config = dict(
    head_dim=64,
    init_std_o=0.0,
    grad_clip=2.0,
)
MLP neurons of a small language model. Each row is named by its layer, matrix (gate and up: input weights) and neuron, and shows model dimensions 304-367. Each number is 128 + 24 x the weight over its row's rms, rounded and kept within 0 to 255. A neuron's up and down rows have the sign that makes its largest values positive.
A block is one neuron, or neurons of one layer that tend to fire together. Before each block is what it responds to, as a language model described it from the Wikipedia text at the highest values.

Description: Units after numbers
L3.gate894 [162 149 151 147 155 124  74 133 128 153  53 134 128  97  90 149 106 109 143 124 155  90 116 116 114 156 113 101 177 129  93 103 117 164  96 136 148 123 108 120  91 147 122 122 147  80 163 128 130 163 137  74 100 126  72 120 109 130 117 111 150 100 119 191]
L3.up894 [167 145 154  82 172  85  91 105 109 175 140 104 140 128 159 140 168 137 124 145  72 126 133 110 187 135 120 116 118 112 124 141 137 170 118 118 112 164 110 116 133 160 111  88 133 153 145 113 143 142 127 148 115 154 131 120 126 152 162 105 172 133 153  98]

Description: Infinitive "to" after intent verbs
L2.gate282 [ 90 118 141 151 116 154 111 127  96 116 125 125 139 151 121 134 126 148 104 112 111 131 108 130 124 115 135 118  79 103 130 167  93 131 146 154 121  99 155 145 117 142 153 138 121 157 113 145 110 127 142 136 148  88  92 158 108 131 143 142 137 135 116 126]
L2.up282 [112 133 117  91 136 170 109 140 135 146 143 125 151 132 118 112 110 142 127 110 166 160 109 182 189 111 117 146 103 116 174  88  91 181 139 147 119 118 127 159 131  55 143  90 110 145 158  91  81 136 110 132 113 123 107 136  98 116 140 162  93 118 115 125]
L2.gate489 [109 110 150 118 130 125 162 167 135 117 125 141 170  88 101 134 114 131 121  51 113 134  79  58 141 141 145 138 156 110 148 136 116 133 121 131 159 144  86  94 122 148 159 120 119 154 121 118  96  95 113 112 111 133  96 160 139 158 117 119 177 163 135 158]
L2.up489 [ 98 124 104 110 166 142 123 140 159 113  84 136 125 137 123  99 131 156 128 147 136 189 149 155 124 132  83 152 144 119 151 170 146 105 137 125 109 130  71  83 135 200 144 160 144 162 156 127 144 158 110 155 108  95 125 130 122 116 133 136 117 192 150 136]
L2.gate542 [142 103 136 132 117  94 172 110 131 123 140 130 185 126 169 146 138 110 136 111 165 155 105 114 136  97  90 120 146 132 137 158 185 117 153 175 125 108 162  88 143 162 129 111 105 105 138 136  95  93 136 149 146 114  99 120 135 105 132 125 136 147 123 147]
L2.up542 [108  82 125  96 100 160 142 121 129 113 131 110 135 133 147 155 134 134 101 164 141 140  87 136 162 113 158 183 112 150  90  93 132 122 133 106 162 129 167 142 181 154  84 132 119 140 108 153 133 147 135 125 128 143  98 160 125 147 140 137 126 107 124  95]
L2.gate665 [100 136 126 143 114 133 147 126 166  84 112 135  94 154  85 118 118 172 100 133 150 138 153 118  83  76 120 135 167 140 150 139 103 155 164 145 131 135 119  81 116 151 140 152 120 104 137 102  92 136 117 121 109 143 124 172 139 128 127 130 111  95  95  97]
L2.up665 [102 119 119 121 170 116 157 147 110 123 120 125 102 122 118 100 134 132 102 137 171 104 156 152 115 109 128  82 136 117 152 136 166 110 145 126 132 112 105  62 158 118 111 110 121 139 150 165 151 113 152 156  82 113 126 177 142 107 122 133 135 115 124  71]
L2.gate1349 [124 168 134 111 144 144 119 138 108 151 100  72 147 103 133  81  79 139 166  88 115 132 127 137 119 102 100 130 158 121 116 138 122 133  98 117 121 107 105 120 172 140 117 128 116 110 129 168 152 144  85  75 125 175 121 144 128 146 102 127 127 135 163 157]
L2.up1349 [132 127 104 125 105 101 124 121  99 101 136 112 142 121 135 154 172 157 138 131 144 146 169 158 146  94 146 147 111 154  85 150 120 133 153 153 107 162 141 142 132 122 124 137  86 125 114 136 122 154 103 158 101 152 139 189 121 117 130 139 170 127 173 122]
L2.gate1487 [129 112 137  95 112 139 114 132 119 146 126 100 140 102 171 194 115 125 126 111 158 129  93 101 194 131 159 126 132 133 130 112 158 154 154  92 148 113  78 133  77 114 136 161 131 136  97 132 135 172 101 118 125 111 155  87 166 134 120 158 125 135 123 130]
L2.up1487 [133 141  91 155  96  96 141 136  92 148 123 128 128 124 165 153 145 112 143 149 143 150 113 115 138  94 120 113 130 101 174 101 166 137 102  84  95 143 118  68 111 144 100 114 158 127 124 119 115 151  87 160  93 151 167  97 110 151 170 113 135 113 130 103]
L2.gate1630 [ 97 136 160 144 153 135 136  76 133 131 130 136 143 107  91 145 159  96 151  74 146 134 118 150 125  80 133 136 131 152 132 116 167 132 136  99  94 151 121 105 112 124 155 132 105 157  91  93  93 109 151 126 163  98 126 160 182 119 141 145 148 102 121 132]
L2.up1630 [ 71 119 152 165 160 107 139 131 115 169 124 117 154 142 145 117 143 110 131  47 149 129 134 130 135  96 122 163 115 146 143 130 116 100 105  71 130  94 132 116 149  93 102 168 178 155 110 133 168 148 111 139 109 109 105 153 150 145 128 148 166 132 136 139]
L2.gate1822 [115 127 134 145 174 147 106 132 133 123 132 126 131  97 106 126 141 124 153 121 123 114 136 135  86 147  95 107 136 124 151  79 106 134 183 115 143 126 112 189 130 122 114 124 109 152 119 120 105 105 164 134 151 136  98 143  87 116 110 164 146 135 159 111]
L2.up1822 [117 156 152 136  92 144 121 127 118 124 106 135 110 114 143 141 140 136 150 165 157 110 128 113 100 122 122  88 107 166 120  87 131 113 136  83 173 128 154 107 125 114 151  95  90 116 127 145  98 139 104 139  98 143  69 119 128 112 105  92 154 134 114 101]

Description: Sports results tables
L5.gate289 [153 109 143 138 142 119 139 112 121 113 105 124 127 172  97 167 142  82 101 123 150  84 151 109 118 105 130 132 113 124 113 150 147 127 124 114 136 120 100 120 122 119 133  93  96  90 119 112 140 124 117 176 146 145 152 106 100 135  99 120 106 135 147 157]
L5.up289 [ 86  92 120 124 125 125 155 143 110  63 136 152 147 151  97 120 136 117 149 153 147 143 136  76 145 166 130  97 110 135  93 193 155 134 104 172 135 126 171 159 139 134 140 105 162 122 128  81 161 163 134 154 170 158 127 138 139 127  29 149 103 120 115 115]
L5.gate724 [115 135 131 142 125 149 116 151 118 120 120 138 136 121 143 159 112 113 116 145 112 118 143 119 129 118 148 155 130 134  97 152 144 140 128 123 111 103  94 158 155 121 116 160 136 115 139 105 128 120 116 147 133 159 143 100 124 124 128 118 154 108 112 154]
L5.up724 [127 113  73 156 110 138 138 122 128 124 118 142 127 139 126 115 123 134 138 119 148 168 170  93 121 127 125 127 111  99 125 149  87 124 118 104  98  96 105 129 112 111 149 164  93 132 129 103 147 131 147 122 122 141 124 182 139 125 168 127 161 109  90 133]
L5.gate1050 [132 107 137 101 100 115 141 130 142  85 126 154 171 191 104  84 122 118 149 110 119  72 149 122 109 108 119  86 109 135 150 152 111  86 136  98  96 143 113 140 125 165 137 128 113 104 136 117 111 154 129 142 130 143 155 122 108 116 182 113 137 145  80 121]
L5.up1050 [153 117  95 143 149  80 135  78 139 127 110 152 107 137 140  95 169 127 133 116 138  96 137 121 136 146 126 148 144 167 123 153 125 103 156  95 118 134 146 130  99 103 144 111 121 160  76  99 132 164 125 140 143  99 140 105 135 126  92 110 133 176 136 162]
L5.gate1072 [126 108 134 142 102  92 108  67  97 115 125 133 145  98 132 111 123  93 128 104 136 128 168 104 166 161  98 138 116 114 152 113 116 126 136 124 104 102 148 127 167 156 126 113 128 138 126 147 119 145 118 117 129 125 136 112  88 141 134 113  83 119 151 165]
L5.up1072 [108 102 151 144  99 144 116 129  91 128 119 166 143  99 158 137 165 155 118 161 158 143 156  91 130 134 158 114 116 147 123 176 119 104 168 125 108 134 168 132 175 136 135 162 137 139  69 149 146 134 108 130 130 110 155 138 145 118 156 107 119 128 113 156]
L5.gate1139 [162 118 152 114  76 120 142 166 138 147 141 126 105 105 114 113 110 159 148 150 144 128 140  82  82 133  94  95 125 140 133 115 137 127  90 125 123 175 112 136 165 133 124 127 114 135 101 140 159 167 110 127 110 160 123 127 118 144 102 146 135  84 121 143]
L5.up1139 [110  93 163 111 102 141 114 127  99 128 121 112 106 121 132 132 111 157 161 118 127  99 158  66  94 148  97 131 139 128  90 109 143 117 126 126 123 143 144 116 137 120 116 153 129  90 117 132 144 112 169 169 140 111 103 142 146 141  62 115 135 118 124 129]
L5.gate1213 [123 155 135 122 131 137 172 147 117 173 130 153 139 151 151 135 173 112 189 130 142 141  89 149 121 119 132 139 129 103 148 145 113 109 113 131 123 139 202 109 116  95 148 127 102 133 121 114 133 147 115 133 140 140 145  63 119 107 153 135 138 148 110 113]
L5.up1213 [ 59 121 126 166 129 164 152 149  80 136  86 145 109 136 141 154 143  88 189 144 116 112 173 141 165 124 108 133  66  81 121 154 126 119 127 107 130 162 158 150 136 124 136 175 100 170 157 100 166 110 155 121 135 140 127  83 101  79 122  81 132 114 126 134]
L5.gate1587 [100 144 113 142  74 163  98 170 154 143 117 169 166 147 109 161 160  98 148 145 133 146 104 125 113 125  83 122 146 112 141 150 166 114 107 155 100 100 112 159 139 162 117 121  89 148 115 171 154 177 129 147 121 112 112  87 123 122  89 124 169 123  99 109]
L5.up1587 [113 142 116 126 140 109 162 108 138  94 144 171 161 134 133 136 136 118 133 110  78 108 123 133 161 104 107 114 101 178 128 116 136 139 138 142 117 189 109 177 154 135 108 128 142 155 143  69 111 204 111 130  98 125 102 130 124 149 100  99 160 186 103 108]
L5.gate1904 [144 131 140 147 129 114 127 143 124 135 161 138  98 127 111  95  79  85 122 127 120 122 116 154 144  91 137 100  83 115 124 153  95 114 116 137 100 121 111 138 139 124 143 131  94 101 159 144 152 127 109 164 124 145 134 131 108 108 120 118 144 159 118 120]
L5.up1904 [139 149 122 132  99 144  95 128  96 163 102 148 134  68 137 109 140  78 155 138  94 134 164 156 151 137 140 112  88 117 117 174 109 119 103 125 127 128 146 114 105  89 124  97 129 138  98 103 113 128 107 167 135 136 157 112 168 138 142 132 158 191 121 120]

Description: Sports table cell separators
L3.gate12 [139  94 148 120 144 175 124 128 112 127 133 131 114 167 154 170 183 120 142 137 120 128 180 151 129 130  95 136 121 126 144 117 140 149 125 115  67 132  89 127 147 111 144 127 180 147  81 160 113 150  82 147 122 137 129 135  97  94 172 153 134 144 142 118]
L3.up12 [134 105 163 121 140 196 118 168 108 112 101 128 168 130  99 145 177 116 125 117 159 111 140 118 174 113 113  80 155 151  92 145 135  92 135 133 120 104 131 156 134 124 117 130 153 131  94 148 143 124 105 129 129 116 140 114 160 120 159 164 137 129 134  68]

Description: Pre-verb infinitive/modal slot
L5.gate552 [124 160 154 139 102 166 146 146 131  98 101 147  98 148 154 113 129 152 140 108  75 146 152 107 112 167 115 119 103 157 134 137 127 143 134 126 144 100 127 164 116 140 105  89 151 110 187 110 132 130 136 108 115 122 117 151 133 104 166 117 113 153 147  70]
L5.up552 [122 144 123 136  92 153 145 129 175  91 116 159 140 167 137 107 119 148 147 107  88 191 166 127 137 125 102 151 125 109 126 116 103 122 133 136 115 126 152 112 111 137 134 122 191  86 167 149 142 106 124 110 117 122 111 116 117 114 161 150 142 183 161 115]
L5.gate796 [ 86 167 179 112  76 152 120 114 162 111 126 120 110 122  88 105 173 117 128 146 121 153 111 157 147 107 103  58 100 120 111 107 138 127 158 148 152 123 156 148  83 144 123 113 148 148 165 138 138 141 141 165 113 186 121 143 123 119 173  98 122 144 102 127]
L5.up796 [115 111 114 161  73 158 145 155 160 100  94 179 109 138 110 126 138 142 109 118 129 156 115  99 122 123 137 105 149 139 127 131  98 132 131 102 160 119 125 130 154 161 132 129 118 171 138  95  76  99 189 123 109 129 110 147 111  65 133 140 139 153 133 130]
L5.gate978 [105 114 130 129  91 143 140 129 140 106 133 134 107 130 128 134 114 140 138 122 126 162 148 128 150 114 135 182 112 163 113 130 146 185 131 119 121 115 140 112 121 155 123 132 104 139 102  89  83 141 133  95 115 164 129 145 125 127 147 110 117 110 132 128]
L5.up978 [ 96 147 128 152 128 105  92 112 127 114 116 121  86 116 100 118 110 161 174 115 122 163 155 118 154 106 104 164 123 198 157  93 147 102 133  97 135 110 140 139 145 128 122 150  92 159 150  85 110 161 130 121  98 121 117 131 139 151 142 118 124 109 113 115]
L5.gate1171 [118 130  73 118 125 103 140 126 167  99 100 121  85 118  98  92 135 117  81  83 143 101  99 158 160  95 150 159 203 182 164 165 107 141 184 120 138 134 102 133 134 166 126 110 138 168 158 106 126 149 115 187  82 169 126 108 113  92 151 118 156 145 167 118]
L5.up1171 [128 156 159 142  75 121 135 128 178 116 145  72 115 147  99 101  99 117 112 118 103 128 122 129 133  91 133 130  95 178 140 112 116  96 117 112 113 164 144 135 129 139 127 128 198 103 159  99 121 162 139 150  92 162  88 126 130 111  85  91 145 170 151 115]
L5.gate1589 [144 112 152  86 116 176 127 145 101 113 163 110 149 131 110 159 140 153 128 108 112 144 123 174 133 148  97 152 134 121 143 107 152 132 112 119 103 122 152 153 121  97 134 189 144 104 149 161 125 106 130 151 136 122 142 158 118 135 125 144 150 148 118 124]
L5.up1589 [ 89 123 109 153 113 101 169 159 182 117 152  95  99 142  98 121 155 138 137 130 139  71 109 130 134 130 112 140 119 101 155 115 111 138 128 139 128 128  65 143 134 172 120 114 107 107  65 127 124 111 125  80 108 163 134 112 105 151 172 129  99 117 100  96]
L5.gate1595 [139 118 126 151 117 116 116 148 114 161 168 122 106 111 115 128 143 179 133  91 157 151 117 133 109 110  73 138 105 169 129 142 133 111 120 119 133 147 147 112 122 127 117 120 124 110 172 150 149 142 134 105 129 132 152 126 126 147 153 163 106 137  96 143]
L5.up1595 [106 121 134 109 119 150 151  93 123  91 140 119 159 173 109 104 119 118 136  74 153 152 119 141 182  87 102 120  68 152 128 133 139  89 150 146 167 145 126 109 132 104 134 126 102 152 109 160 157  93 133  83 108 125 123 119 142 122 134 121 153 132 142 185]
L5.gate1753 [102 150 110 153  98 159 129 134 168 122 105 127 141 145 108  78 135 155 100 143 162 150 141 139 123 112 104 125 111 149 132 131 126 145 148 124 138 179 119  91 132 112 102 157 129 171 143 142 116 124 146 153  71 122  54 129  81 115 169 109 105 153 147 115]
L5.up1753 [ 97 130 161 112  85 167 129 139 100 104 109 108 134 120 132 155 141 183 138 133 115 111 154 114  63  80 137 112 136 174 159 118 120 153 108 115 149 178 127 151 115  93 121 149 127 144 149 163 105 125 189 153 128 103 135 114 149 190 154 150 146 114 130 111]
L5.gate1962 [ 78 117 140 155 138 128 121 139 113 104 140 109 126 111 119 101 129 135  99 125 126 160 174 119 123  94  95 126 113 106 161 129 142 122 176 149  97 129 121 120 134 154 147  97 164 102 155 112 170 149 119 153  74 134  97 144 127  79 134  95 139 146 145 171]
L5.up1962 [ 72 123 135 133 113 139 106 114 144 103 129 120 135  84  76 112 123 117  97 132 153 151 139 128 202 108 130 133 118 143 159 128 113 138 136  93 110 139 153 111 127 125  91 122 165 132 159 157 134 118 131 154  96 140  85 104 153  84 203 132 142 154 157 127]

Description: Words before a bare verb
L3.gate82 [115 120 130 123  55 130 115  81 142 104 130 117 122 128  88  93 160 129 113  96 144 178 107 131 160 118 131 142 127 125 147 109 120 108 164  97 122 121 158 134 145 128 136 187 147 112 161 130 110 153 146 152 123 136  96 146 150 115 149  96 127 112 125 126]
L3.up82 [ 97 115 133 127 159 116 169 144 116 132 124 135 160 141 122 110 107 138  92  89 156 142 182 166 151 126 111 166 135 128 169 112 119 159 137 121 106 164 124 115 128 128 112 133 132 139 166  92 165 145 154 130 117 142 117 136 126 100 119 110 110 129 153 124]

Description: Determiner after preposition
L2.gate201 [156  86 142 146 120 121 156 157 141 125 110 133  91 131 115  82 100 104 104 135 120 115  74 150 132 130 113 146 108 143 162 135 127 121 165 159 139 101 164 125 128 146 132 121 105 112 154 105 136 167 117 140 128 149 129 154 126 122 144 106 150 145 153 132]
L2.up201 [111 109 168 110 151 113 158 174 112 161 157 145 114 123 130  50 130 124  92 111 142 152 116  88 164 127 136 155 120 155 173 115 159 126 111 172 108 126 124 140  97 110  95 126 112 101 143 105 106  85 118  91 137 125  90 139 108 141 163 154 155 114 142 141]
L2.gate377 [102  83 119 135 124 135  83 140 183 131 133 132 111  96 123 143 125 141 127 129 124 128 120 118 116 137 150 113  90 106 154 158 123 155 144 156 159  91  93 128 139 163 136 124 147 130 127 160 109  83 110 111 191  99 134 124  80 146 117 102 154  88 159 109]
L2.up377 [ 76  88 128 126 157 113 152 158 116 144 143 155 141 112  94 114 148 142 125 138 127 111 132 122 133  70 146 100 152  95 107 112  94 131 122 156 108 141 116 124  92 136 104 115 150 119 150 132  98 147 144 120 131 153 102 156 111  77 134 104 115 120 141 124]
L2.gate617 [124 150 147 166 134  92 115 136 144 135 136 155 121 148 180 176 128 144 157 120 140 108 168 154 139 146 157 138  85 175 115 127  80 108 154 151 109 141 138 122 125 152 142 141 145 101 125 106 161 114 121 149 140 174 130 115 153  99 158 126  88 131 139 151]
L2.up617 [101 128  95 155 160 148 104 104 137 140 132 178 143 143 166 111 121 166 172 112  76 145 115  97 133 128 139 115 130 155  81 102 167 136 165  96 151 143 109 132  88 112 111 138 129 177 157 127 122 118 174 151 137 103 126  93 116 122 131 112  92 104 132  98]
L2.gate887 [155 107 137  97 146 106 150  95 122 145 148 146 148 114 125 127 121 119 136 117 135 140  85 118 113 147 132 108 147 106 120 126 102 135 135 153 129 138 127 131 126 136 156 165  86 142 139  90 140 102 126 175 149 120 122 134 112  98 120 130 134 115 135 120]
L2.up887 [167  92 147 126 142 121 147 101 112 143 118 129  91 173 115 106 115 114 146 136 140 113  85 142  80 102  87 108 147 105 144 127 153 143 138 148  68 150 145 116 108 163 131 136 109 132 134  97 142  78 143 155 157 134  82 143 133 110  94 140 153 134 138 102]
L2.gate1169 [140  94 151 141 141 102 145 132 108 119 124 144 160 123 137 106 121 140 105 130 116  72  78 120 112 165 153  92 106  89 119 149  86 166  95 162 129 145 162 111 149 157 148 119 106 130 118 130 117 161 120 118 121 103 113 148 120 120  94 135 125 135  91  80]
L2.up1169 [101  47 149 136 123 128 146 114 135 124 135 143 139  80 116  85 155 122  96 180 101 127 136 136 145 115 157 105  99 137 189 162 118  96 104 140 150 184 152 124 155 146 123  90 104 151 129 131 117 156 153  83 112 125  76 127 148 135 113 137 111  94 148 143]
L2.gate1504 [140 160 144 143 125 116 112 160 129 164 130 129 102 142 155 138 144 114  98  81 137  98 126 136 127 128 131 113 154 129 119 115 120 125 131 143 147 113 119  99 113 114 166 127 105 159 121 156 140 120 140 138 118 161 151 153 107 120 137  79  69 117 135 147]
L2.up1504 [142 139 167 123 132 109 128 128 146 136 128 116 147 109 120 114 147  95 156 115 136 138 123 133 141 129  95 151 113 114 112 142 104  76 124 100 119 162 165 129  93 108  79 162 129  81 144 110 182 137 141 146 142 127  92 118 121 111 170 171 123  73 110 107]
L2.gate1836 [110  95 161  97 160  97  97  97 122 134 159 135 158 138 130 117 115 147  88 105 133 124 148 158 160 145 110 145 115 153 116 115  85 138 149 110 133 159 124 163 117 115 112 131 121 154 139 157 130 157 129 127 125 102 118 174 153 133 164 141 141 141  99 118]
L2.up1836 [132 106 161 135 105 120 153 163  92 156 128 149  73 163 118 126 116 150  82 118 127 147 130 104  87 110 138  92 135 110 136 171 113 138  98 171  92 142 127 139 129 149 155 116 119 116 115 119 171 152 105 107 149 120  83  85 164 123 116 183 108 103 173 144]
L2.gate1952 [108 123 142 142 177 139 111 112 155  82 104 148  97 120 182 114 173 136 114 123 176 132  89  99 163 139 115 148 171 111 117 115 136 152  65 123 135  88 157 143 134 130 163 133 122 112  93 114  95  95 130 129 121 105 125  78 144 100 170 122 158 112 136 130]
L2.up1952 [ 99  93 129 121  91 137 145 119 129 103 131 133 138  90 135 113 121 168 148 124 141 106 109 171 131 137 117 117 171 145 122 117 136  75 125  98 149 109 141 158 106 126 134 120 128 137 138 150 125 146 174 147 125  91 100 187 160 129 131 100 121 142 146 153]

Description: Duration and quantity setup
L5.gate252 [130 118 154 137 177  98 122  59 184 145 116 139 142 158 124 125 127 135 115 141 158  98 163 102 117 164 148 178 169  90 103 112  94 161 118  93 114 121 155 110 115 124 153 127 168 110 198 135 122  82 129 119 101 124 148 114 145  70 117 149 148 113 109 132]
L5.up252 [145 176 103  75 150 115 112 122 142 117 141 134 100 150 101 121 139 106 142 109 139 117 120 186 153 144 110 126 164 151 104 132 148 156 134  59 132 130 154  96 164 168 112 142 157 116 169  90  97 127 125 172  93 156 130 102  95 140 167 103 143 154 127 112]
L5.gate665 [ 99 149 105 108  93 131 122 120 127  89 122 128 161 183 146 127  77 111 135 149 115 132 151 106 147 153 118 165 201 133  97 158 136 181 125 125 108 173 137  92 162 149 105 126 123 110 150 173 132 122 161 165 127 145  93 153 139  92  93 111 115 115 127 161]
L5.up665 [151  99 123 123 106 119 104 124 135 111 129 128 145 134 143 144 128 140 140 139 109  82 131 149 139 130  57 118 126 125  75  54 118 116 152 114  99  89 130 142 160 145 123 139 126 129 137 115 130 137 106 147 158  99 118 138 134 153 197  76 151 100 108 162]
L5.gate877 [126 168  88 130  96 169 153 135 130 146 145 109 136 113 115 161 177 126 121 163 142 109 124 121 133 126 149 161 115 174  90 128 134 116 120 146 116 131 116 142  97 143  82 132 111 115 114 115 126 124 143 147 119  71 160 164 126  97 118 132  97 108 141 128]
L5.up877 [146 123 136 129 108 105 155 120 106 131 143 136  98 153 150 122 149 125 106 133  98 123 115  98 133 148 133 135 160 178 155  97 162 115 134 112 178 150 115 112  92 134 129 138  98 119 115 142 154  81 180 115 107 163 108 136  99 134 117 127  89 132  83 142]
L5.gate949 [157 173 135 106 131  83 116 146 161 137 136 113 146 120 103 106 137 162  72 131 115 144 127 104 104 109 135 132 152  72 116 142 119 171 105 112 102 118 146 129 136 172 153 122 126 112 140 139 150 132 134 112 145 144 133 112 161 141 123  97  86 114 184 133]
L5.up949 [163 116 153 108 156 175 147 124 152 160 115 135  86 158 113 117 106 134 107 148 110 131 130  94 129 115 165 192 108 100 100 142 148 151  85 152 121  75 175 129 133 141 120 162 126 124 156 146 141 157 124 110 143 137 141  87 120 159 113 115 109  92 128 123]
L5.gate1056 [132 134 132  99 166 185 138 159 142 133 119 154 166 118 136 135 122 130 163 138 101 164 116 141 156  80 171 144 117 106 137  98 126 132 104 106 112 134 144 126 149 143 173 107  74 104 116  98 125 129 123 136 129 133  53 125 164 142 136 151 140 147  97 161]
L5.up1056 [132 122 146 160 131 162 156 109 105 187  86 152 126 151 150 143 173 139 111  99 128 170 146 106 158 166 138 116 126 137 148 123 101  90 102 115  95 145 129 105 125 126 101 134  88 164  76 125 132 157 132 162 182 167 138 137 147 114 118 143 110 134 143 105]
L5.gate1467 [154 121 125 164  78  94 155 130 151 122  63 100 138 130 110 101  87 144 122 137 117 124 131 165 151 152 149 125  91 119 156 107 124 114 137 147 161 141 127 107 156 103 112 166 141 141 138 138 153 156 166 137 131  83 157 149 135 115 130 130 126  66  90 167]
L5.up1467 [114 114 126 105 152  94 121  91 152 123  95 119 132 133 122 115 107 161 136 111 129 143 124 147 111 122 138 137  97 111 126 145  98 126 114 125 124 162 107 155 117 120 133 121 105 113 134 167 110 133 145 161 129 140 116 152 167 105 108  77 121 165 138 171]
L5.gate1670 [134 148 142 147 122 174 114 107 135 149 163 105 128 144 139 116 107 156  87 116 114 134 151 139 119  70 131 123 116  94 130 113 122 122  86 148 121 120 115  99 153 118 133 119 152  75 140 137 144 101 118 128 116 135  86 126 103 146 164 119  93 119 171 164]
L5.up1670 [113 141 143 152 124 152 111  92 143 129 108 139  73 106 105 124 128 149 127 176 114 148 156 113 134  97  99 153 102 103 162 105 128  96 150 131 116 135 157 139 127 152 127 147 139 133 118 145 138  73 147 131 104 183  75 130 113 135 130 130 124 111 128 136]
L5.gate1905 [147 145 126 129 161 132  86 131 151 180 178 136 164 162 118 150 108 120 112 147 138 102 165 156 154 110 137 120  77 128 112 104 159  80 101 144 125 149 139 130 134 125 121 130 103 158 121 114 104 172 188 143 137 143  86  66 113 129 103  75 141 111 107 140]
L5.up1905 [ 93 131 112 134 106 138 131 104  78 149 130 107 165 123 159 137 148 123 125  95 102  90 134 146 144 133 146 128 127 164 100 140 134 148 124 178 159  77 118 162  89 111 101 138 130 101 115 128 115 149  89 160 119 119 172 132 106 141 111 143 138 113 116 120]